Weights of a small GPT-style language model, trained from scratch on English Wikipedia: 10 heads of 64, rotary positions.
MLP neurons of a small language model. Each row is named by its layer, matrix (up: input weights; down: output weights) and neuron, and shows model dimensions 160-415. Each number is 128 + 32 x the weight over its row's rms, rounded and kept within 0 to 255. Numbers have three digits each.
After each neuron's rows, "fires in" lists the words (lower case) most often at its 100 highest values on Wikipedia text that the model never trained on. A number after a token or word is its count.

L8.up840:202028212095172159104109118188123113100082116211119185099113190077129131173135171105129199149120092141177086102112131112139137116150113103146150107112117134160087110122102152084166075161154103153165093108148096112123119165113140136107144074079138067134203126166117100142145127166121166081118144084144136089157118115144089150148148147120123107108195099170135131129133099108095110164104072105177120137108172085106122095087128139093154166129136096128080161189159095138166149088116160083094063136130182131106117098100156107120135090160142119145116103070108150163062108047170089140109189084101076121077141173113133141153108128149164151121139084122136163109136051154105144081127127115160169078164118118122151196105146153070110135159175154124198132170094075136116152139157099
L8.down840:122215144161184122141145152156099054126077129149141128109091136201169142194126143115094147101131103146187124103101160127100110124179142137131096091159155131126164150115117077124154085107123106148131149124155118095171109161000102114134129109137079116127133116115136148191118175090124133146068156152091148135194160096074055142149176140186130098108129110119109113127060118115112121154118085185163096118142099155157120036114126150147131130099131123124090124150086073158101149112117062163126109104182129107096059146098104120130112155136127138115188177150141109190097132132226179105129164141075043107139093129125149129136129124120130141171114101121124091095163113117128142123184183122123138139111127160143076126046126087131113137111154114099134117141122106152094070144181069
fires in: "a" 76, "de" 5

L2.up623:085171079096090103086116113092104146122138160154144103142146174112109067134126152156086087149131107186142160133135126120157120130102075126082101162178122130126144148194083064143101155103096150160117112194107096155038143122119149203158106179100061093177136170169161151150130116078094161149056092107067110157105111142133164184143140110108121120089098110092125151115096078132139167186108130082103167126133089144163101166134185121061108130165123134092149101146135133125131143168160122228105144181126150158113116101171173124158168164175131094099109110138148144175102130125131124159084105094094143144132079124160153133093111098174190057143118142107092133181152153153162203156094087137097084133122100133102095112074143054134136124100071133113082085167103099090095140101099071
L2.down623:073168129130103104096091152104131136139143127181139123175147134116111117142103094165088136142161096145154167123150145123114116105145092151083117141096065102092159137130105077077113138189118133179111065184164131208067151103121163188171153120096072172129172163169105118122139183053086155160158126116144167138103101109112148190126139144098105157091124031093145175128095115118116123143125113139132182132070132144170118195083189150106144147111121117095140041156142094112048131143145140146134152174141146069085116087162123152143171172194143130114106097115165159148114155134158117178137133155119170104151147071173127100123089123184182084174112159052113115123149108150174152079143113124142141108141158149115098183106146125105095049157110114030111038156151127091196113140104132
fires in: "0" 64, "san" 11

L6.up27:154104098138146119160111162141094238118166105147166095095194150142220083151112157142161123150138162189107116126102115119072064134107127140071096142155121150151133112107108159142097129128192128120097128154085180156108106151133117165130074105108099129105128109155074152139130121169201108111135116173138123122107168127138137124197120157140128123076159149148162111110145083117148102150109164163095085117071091116165100106117155162167172096116136151109126136173163086163109142109149140176126134156132128132091125143145137117146125093079140167108103059155141179121144117178155164162152072167165163130168101100087150185152114130106144133136069115139142111152141120099079163109120049180188185090167131121133145107136090148121171050128118112084116164161102125138140202110140101
L6.down27:121134135126095120183123160150140198103143172105130094117135144091144152119105097145145127194094078143135105137114117098077060143129132168109112139140118127185131104120062147125148136178146107132116173185144146185164100117141131133141118113116149170135109142111107136137113128125110131028100112122140152122153147092124144115093108158155112152091142091162174170115134157143090151147109126171127085120101117153116162120214090179097186078090119120078171160144190100136099183129185115122107084121087092175100123139141151145160166103096147153135184154159219153147154124210080136162121047119145119185089149091152095193107077116123108110131055105170049137130147128092164151122068142082122159096139181122143089127113081163117135093192116188122131218106104090098117120184139085
fires in: "5" 33, "55" 6, "54" 6, "4" 5

L9.up1111:098054157157112131115138072182125151166078129083096105116157116185139104190156181178154199084141133139142144151141128147118146150144169143114140104062209123136107047126183161151186061142181154119150094175184105102125116080146159128156173136113114182176087100186113154119069144136120126155096197116122086099148121168096171131081083159096078122106107149082124179145125123155132182110125119111094123118162111074150144152124205102054156133157082110123106134156137135096196110111165118124124156124104105075130105166120151125156133174153067136094132084085151165124124133138108158124137185120150146126176105087156113128151144063154115134111145106195136138132167103083077171126131198162054165177112121167117115131179155150113089141153169124151137158153120119072198154107130090
L9.down1111:119116127159130147148126172111083122070121184152099162176080102114098144120093064160116109188137150114191177166106157136166181139085085141158075113171130134178145131100156115128179112096161089123120039104146167103131120091186103190117155109094119121163080183095124111103112111123137201138126076169152150181138105103105149144107158138131118146074147159185119148123102116118162157166094097168171118149080186136196146105152120127194094095181168093111089118122110155101072158126140113129101190105150198141137149112142119147101107153099126128124149139096049171132086141143083077101119128146094117158134070179089149052158159135117108112109153076108111144106073154096118130092158133108096137171181115104124148100118134152172162124043062147094154098127113139057169095116107111
fires in: "at" 25, "to" 18, "from" 8, "the" 7, "attended" 5

L2.up481:123140102178093128127133116140171115091101162139145147075136126115083149139129131069139099099120111158110207187107057167160158136100086128155202158139151115142132136115146082132122114143172122123099115074114046176107112162118129163148087143168091129130106139155118176125147103127102168121108130179124120129167134146104127133122115164087161158154146122148151108115096148130105169163192190106132168129063116140116099123117148186133100174138083152140120164109128101158146140139146117164148091168171147156107157119102115109142117097174127137096152159132128115193141165140152155158117047139130116107127143093161159173109165134139126148095210136192146156146114092139185099166103125179078095129136145156114073099131125102144120124141082093155109133119135159140134083128204170
L2.down481:142147127178126130153070163145111089124065207122085121117132117145091083102114119136126095126152158185124115134143099130157146140112160108106147179113134123159145135119136137091127101191114109111121112070108096127143171124125095169085139104163139127136129151116084182099132138172120205182111152217152163068133140141123139176152121199111155101090229118142135138122105119055070153154147131098116128158143143098113120106103187143150088084151125082104076199122099051098131221110124161117133107167135144129126190144075164093138183150142181079090129131156116107149161140160106176104111148137180172084121159119129107058102152144136062156155171100127131140138090098067164131152132140206118143194120153139141113097131071103106105084149136106103077122113145123153131151139155120
fires in: "0" 36, "mr" 9, "dr" 7, "shri" 7, "kovil" 6

L2.up173:086094161151133110083092138111092145097148084142035155084098128092059136119113118143132125114078128069117131157173083121150152084155145088119133128084137114091109073151194086094100086171198082152131062134134109090119114134148081157129122124123118117158106147146114081089100150109070181090109117134124100133160175126105152126153175130137143150138123125141110127029229167179121127126165131128099151125138135122079147138144092090120151148126157076125120104091125127154124135140098142161106143099123099125104159119130191073157087152067141097169168148160169188132106137120161134147161135076152098092091071137086127177133142052162216146117142128111136155105132108155164127186139139155133146151099132119051142094129135144137076095109147173118134146133060104118132134149159138
L2.down173:161159127105154147170066143125126142134074184177037162116107200135096092099071085134094127104207102121166104120102112157135193095151138162194148068125153110116160136154181134075149143140110137142114107170131140180121119125133105162192111098136138133131137166148106098153141178098100185081109127124137128098112118062139125176178175106115129094160205178167128101064147129136167142135095122161118149075111126170125123120158106099181191115137068098148107147131108089137144104115085122093144131106107142155157137143133147125108125174151183170139138146159148091165112127133120133141129086157149084120133108110110129176149102149110146207152107180134142092103143131123178092180173135169147212170200120117186158146144132109118051132071166133142123137108100067104163072140131162
fires in: "on" 26, "under" 19, "at" 16, "to" 12, "into" 4

L6.up186:106143112113132100117146086093143130067106112186088162149169148146109093141163163120142111068136088127172080103077138082044109160088176108121090085112088107077087123183118099107104149090154155141170119153089115151201088143067104162105119101088131083100087195059141113151074128086141125138151101176107142163123165162143095127114162134102169159093165122110108140151133166118124111134125135086119146147038179100159106103045105097123141166079137177088120169186074150109104111126121153131087171105104139152096104144155089113119104082115151121151136085131176150132073139116127069137137147099156128121135042082125124133131127133127100086120081172101160115109112107089090128144143101148162120129147159101130083178097175125098197179148154095190160114142120107182120092102197140
L6.down186:119083165152166147124104106133153135126092149151118123085132159168068109129125115095140121103091055210134142093109123139081123112119072088126117099112155106086078138189115098211144133111135112115130147079105153125149061109069089170118154062121096125115124159083104102121100155104137079090124115124086155165131180134175103161115182123176123118133165139158141115171118121142134190095114128150120128113075186130196124081087135092174107152116166084133106138152077103148097136097071111134171160081159167115139126122116110110109157127093143156104179126135160109182131150063111105154095136069095063134104024074099152144160141192139149065146146148109177105084117120114134192124128151112149153089124114128164048147071138091051199200129131182112083075134075086147095138123207129
fires in: "a" 75

L4.up168:122149118182106076152118128082171216144174129162214122106164117137147167089030149188193154087109159211124113135119076102166159149104132176129140099190134136093121122086128121106164171098155099088108166142095093145129140120152222126100076155113144135102089140161098125126128156096136130078147128148200133096126151091147129096080169161092144166120165115115108091141167040179133116143157132077100137126099069075144135097127072087130127127146195046128175128113106164095130117084143153057116114119092109136089136175174098095123125145126189130143166125142153151125100096156099101112152127094136121141125110118162183131147140116088158143168101156079147164150148121138082054125147101148128199091123114158116096142117164123150111121124121160108125163140156071105155126115105120
L4.down168:087127094086158119150102131145094171164060110122105100152139104103128080142116117090101117106087138096135083122125089107120077182123141107108147123157076084138106114129159184141151041103152161169142130185124110145134157202140095164121112120120141095172142124111046141105068108141121102114113138132107135092113115151154209159214110124134124122107085167160112179109163111139115122126131130101147126148140068190158094125131133212134128146092070214114158133135085162141141154176113106086159107170090121161173071121100137117107158108041124091174096129151174096151094116139110123120134131071118141092107103103120163133112100130151141088066121113131133179081194161122141179081128114107127143123147101191143132124141081106092100145120049153122176155140126134168145128078114135
fires in: "5" 41, "6" 6, "55" 5, "4" 5, "56" 4

L7.up113:084136184164154105173141131193214103149176088147118105090161091195049116135086126181127086092126108155144183125108144135136198093128145129107095103151184136121134154072123121052180027148146111170188059101111150148168136111149163122098162112091168167103095111123172100114123176126090096087114135148183160089170166136169195143131146139098122105103169177121084139130154126115142127131180140136146133146104085131160094107153111137140187109134099151131085126148132141167066119114143207108173141126125040148057129178116106104111159185130123135106107094133151139216157145121145103194135121145145077111129112170163129112106177119109170144150135202100066149075127071088155128135148111130095154123153093165093069150152077176062120188104099124143101160103093075125074145164101128
L7.down113:091098104100086130158198142137155155146134137115152079115136097087131081115114092104091135110103135117162103196100074101163159135102064042161218152145124158179098102082148143136138141158165112128165120167136177132096135056150126165138164199113155159117103185086132102130132173118103124121125132170148172141163187106129146130121125157157100108151119081197131109134151158112118147185114099174105107196169137212125123169045158093119137129108132119107169088171106132108133215141115136142116177124134103129124113112096180132185177169166128089134163141158161102177174138152070147122122141167106117176129112138103142042136118121098119120109135137113134137069085136084158182143114117145102088149158126142078149096147104132089094091142097115126176149096112111097104069149122149
fires in: "of" 42, "from" 15, "to" 14, "in" 11, "by" 4

L4.up501:114209117106112165108124087194140147082142139127107129130098155114118144069111060126193112096089110125166124193110138109117109142121112103118136112158086110128091154135161104103112117143130095091058135131166112139109130190133143134189105142013104100225118146135157183138108143138078166165108160124052088090137126120161143100142135166022102170158123121148146129125125175190131104145138150153159126094135131124088072130088081095083117111162163164162150141133190117128168126122154178168093099102129154143069103142170178114143091163117079143108209157097095128142065132066108148175131125107083100045148131175156145182119142105100134162155180166177158170170193136158154130134175098163134141065177165160120164135125152090120141129147100160120116192141037070107127118111109126
L4.down501:105091133123092126137153172143104155154184130150150157147139155087144156154131145175079098096094105121121119094104110072147154146174096070151148081109158115070153115155137096113135134149145088168159104176128109139069217066123088149105163129111100162134129143114168120157108089134125163116105119157187144115102143147163101095173177180181137101139180114112118130077127133143160101084110128096118120125131145134198149153160173124120133144117118147109086121154131110074133133107181162157125140140151092131111181148119098115150135131137145106138034112108059125111136155098121108121135096160121128165043191172124126132083080116099187148177173106173078115109153135125140126127162116187131100101070114165104129113103106165108102089096112135139089139163092113136172137115115190
fires in: "0" 76

L2.up1099:132151070112127166132138125108141105116148122137149193129138142197141130140149195155091140135118129133131150146129199094183127136183072147054101155144153110109181126106164112194121103173198122155122169108128155167146125139131071131148136127132078127137093105128111156121196143137129140066067135149078124126158084137112142147124164134109105108182153129109177105130111130162135112189133190087121130108104115112128195129097109120059092196124130170154162144149071081114177141110119111168143098127142157100135168125102064113166141108128127213121105156109145123099070145053114141223060122173109139084137155139157177137163180107144111098181141159071106158182163121141137127166122092139108156091126085082072184088142165085122176170115115101116131136138041021152173132136173081
L2.down1099:098132116178150154185152091128128123091140184140150170110139112116102170123142133184094127151104113128125140133152166136112128156153043088164170114150062061133118144104166115152124076187156150081134141130159119115107130167110134137152158141133099126115130143119164087126150118190088118079112174180107136145119036161132163133144234123129056108146184150131120120116114173152132133136081145146135138092093126153242095108107098123144118171197155165110087148153108157126173160166099161104119086134126105109140124152120145128088123093141121191104064123119159109093117106116185117191056161163116129126153146143112135141193113083093149134150168114080109125113115157121116114174106098172157151130131140109100135122107115064119134124125111142103104199139127109141107171133131136
fires in: "0" 89, "tunisia" 4

L4.up503:121112130083169103127121035163110137117056102184134148121127102119120121165097129142125145132096173136090141071145038140115188112070142150104140052114132177154107131144169109165099083168103104068181130125133095150154122117148088178140128138079107121129100120114094069086110115067096143121123113164102167166190104146116115151117120137132134113119132090099117103135128142148098151104147116175120136119148130113159157124159137067079139151164157134131091131128157106118123134083122179170128117127136109159149108086180080138206082163093073123099168105131159156134121089100106115148165088119113099142143123134101167095110111116129131181163101098141127122122241114109059107135171159096118116150122151171161129054147143103183155065132140108132150142203167131178104098163160119
L4.down503:139130156157164190077153072105127142138082121121140192107101190120086076140110112087147112115101033084117088105140121120121130091161065117161137097086106132148137096129141112145140087144181108112130135092129149102148122066162140159097075082139110147107141084172153112138093083109092157103160110160164170152127159076111150092081103159119137049114146156164144190181147079174091137110140163166153120131150104145123108158149149145148128123086132137144169178131110105158069134169104137129131193099133112185121130051116069184146123144131137102126125069129142117144142134071053121137172086059107148117108117177104149104106131103149135114196149160145108118130155143203119159150129166126161146077174117148182133122082135141172129104110129146100155131167127135121174126142123139
fires in: "of" 26, "to" 15, "for" 11, "evangeline" 5, "from" 4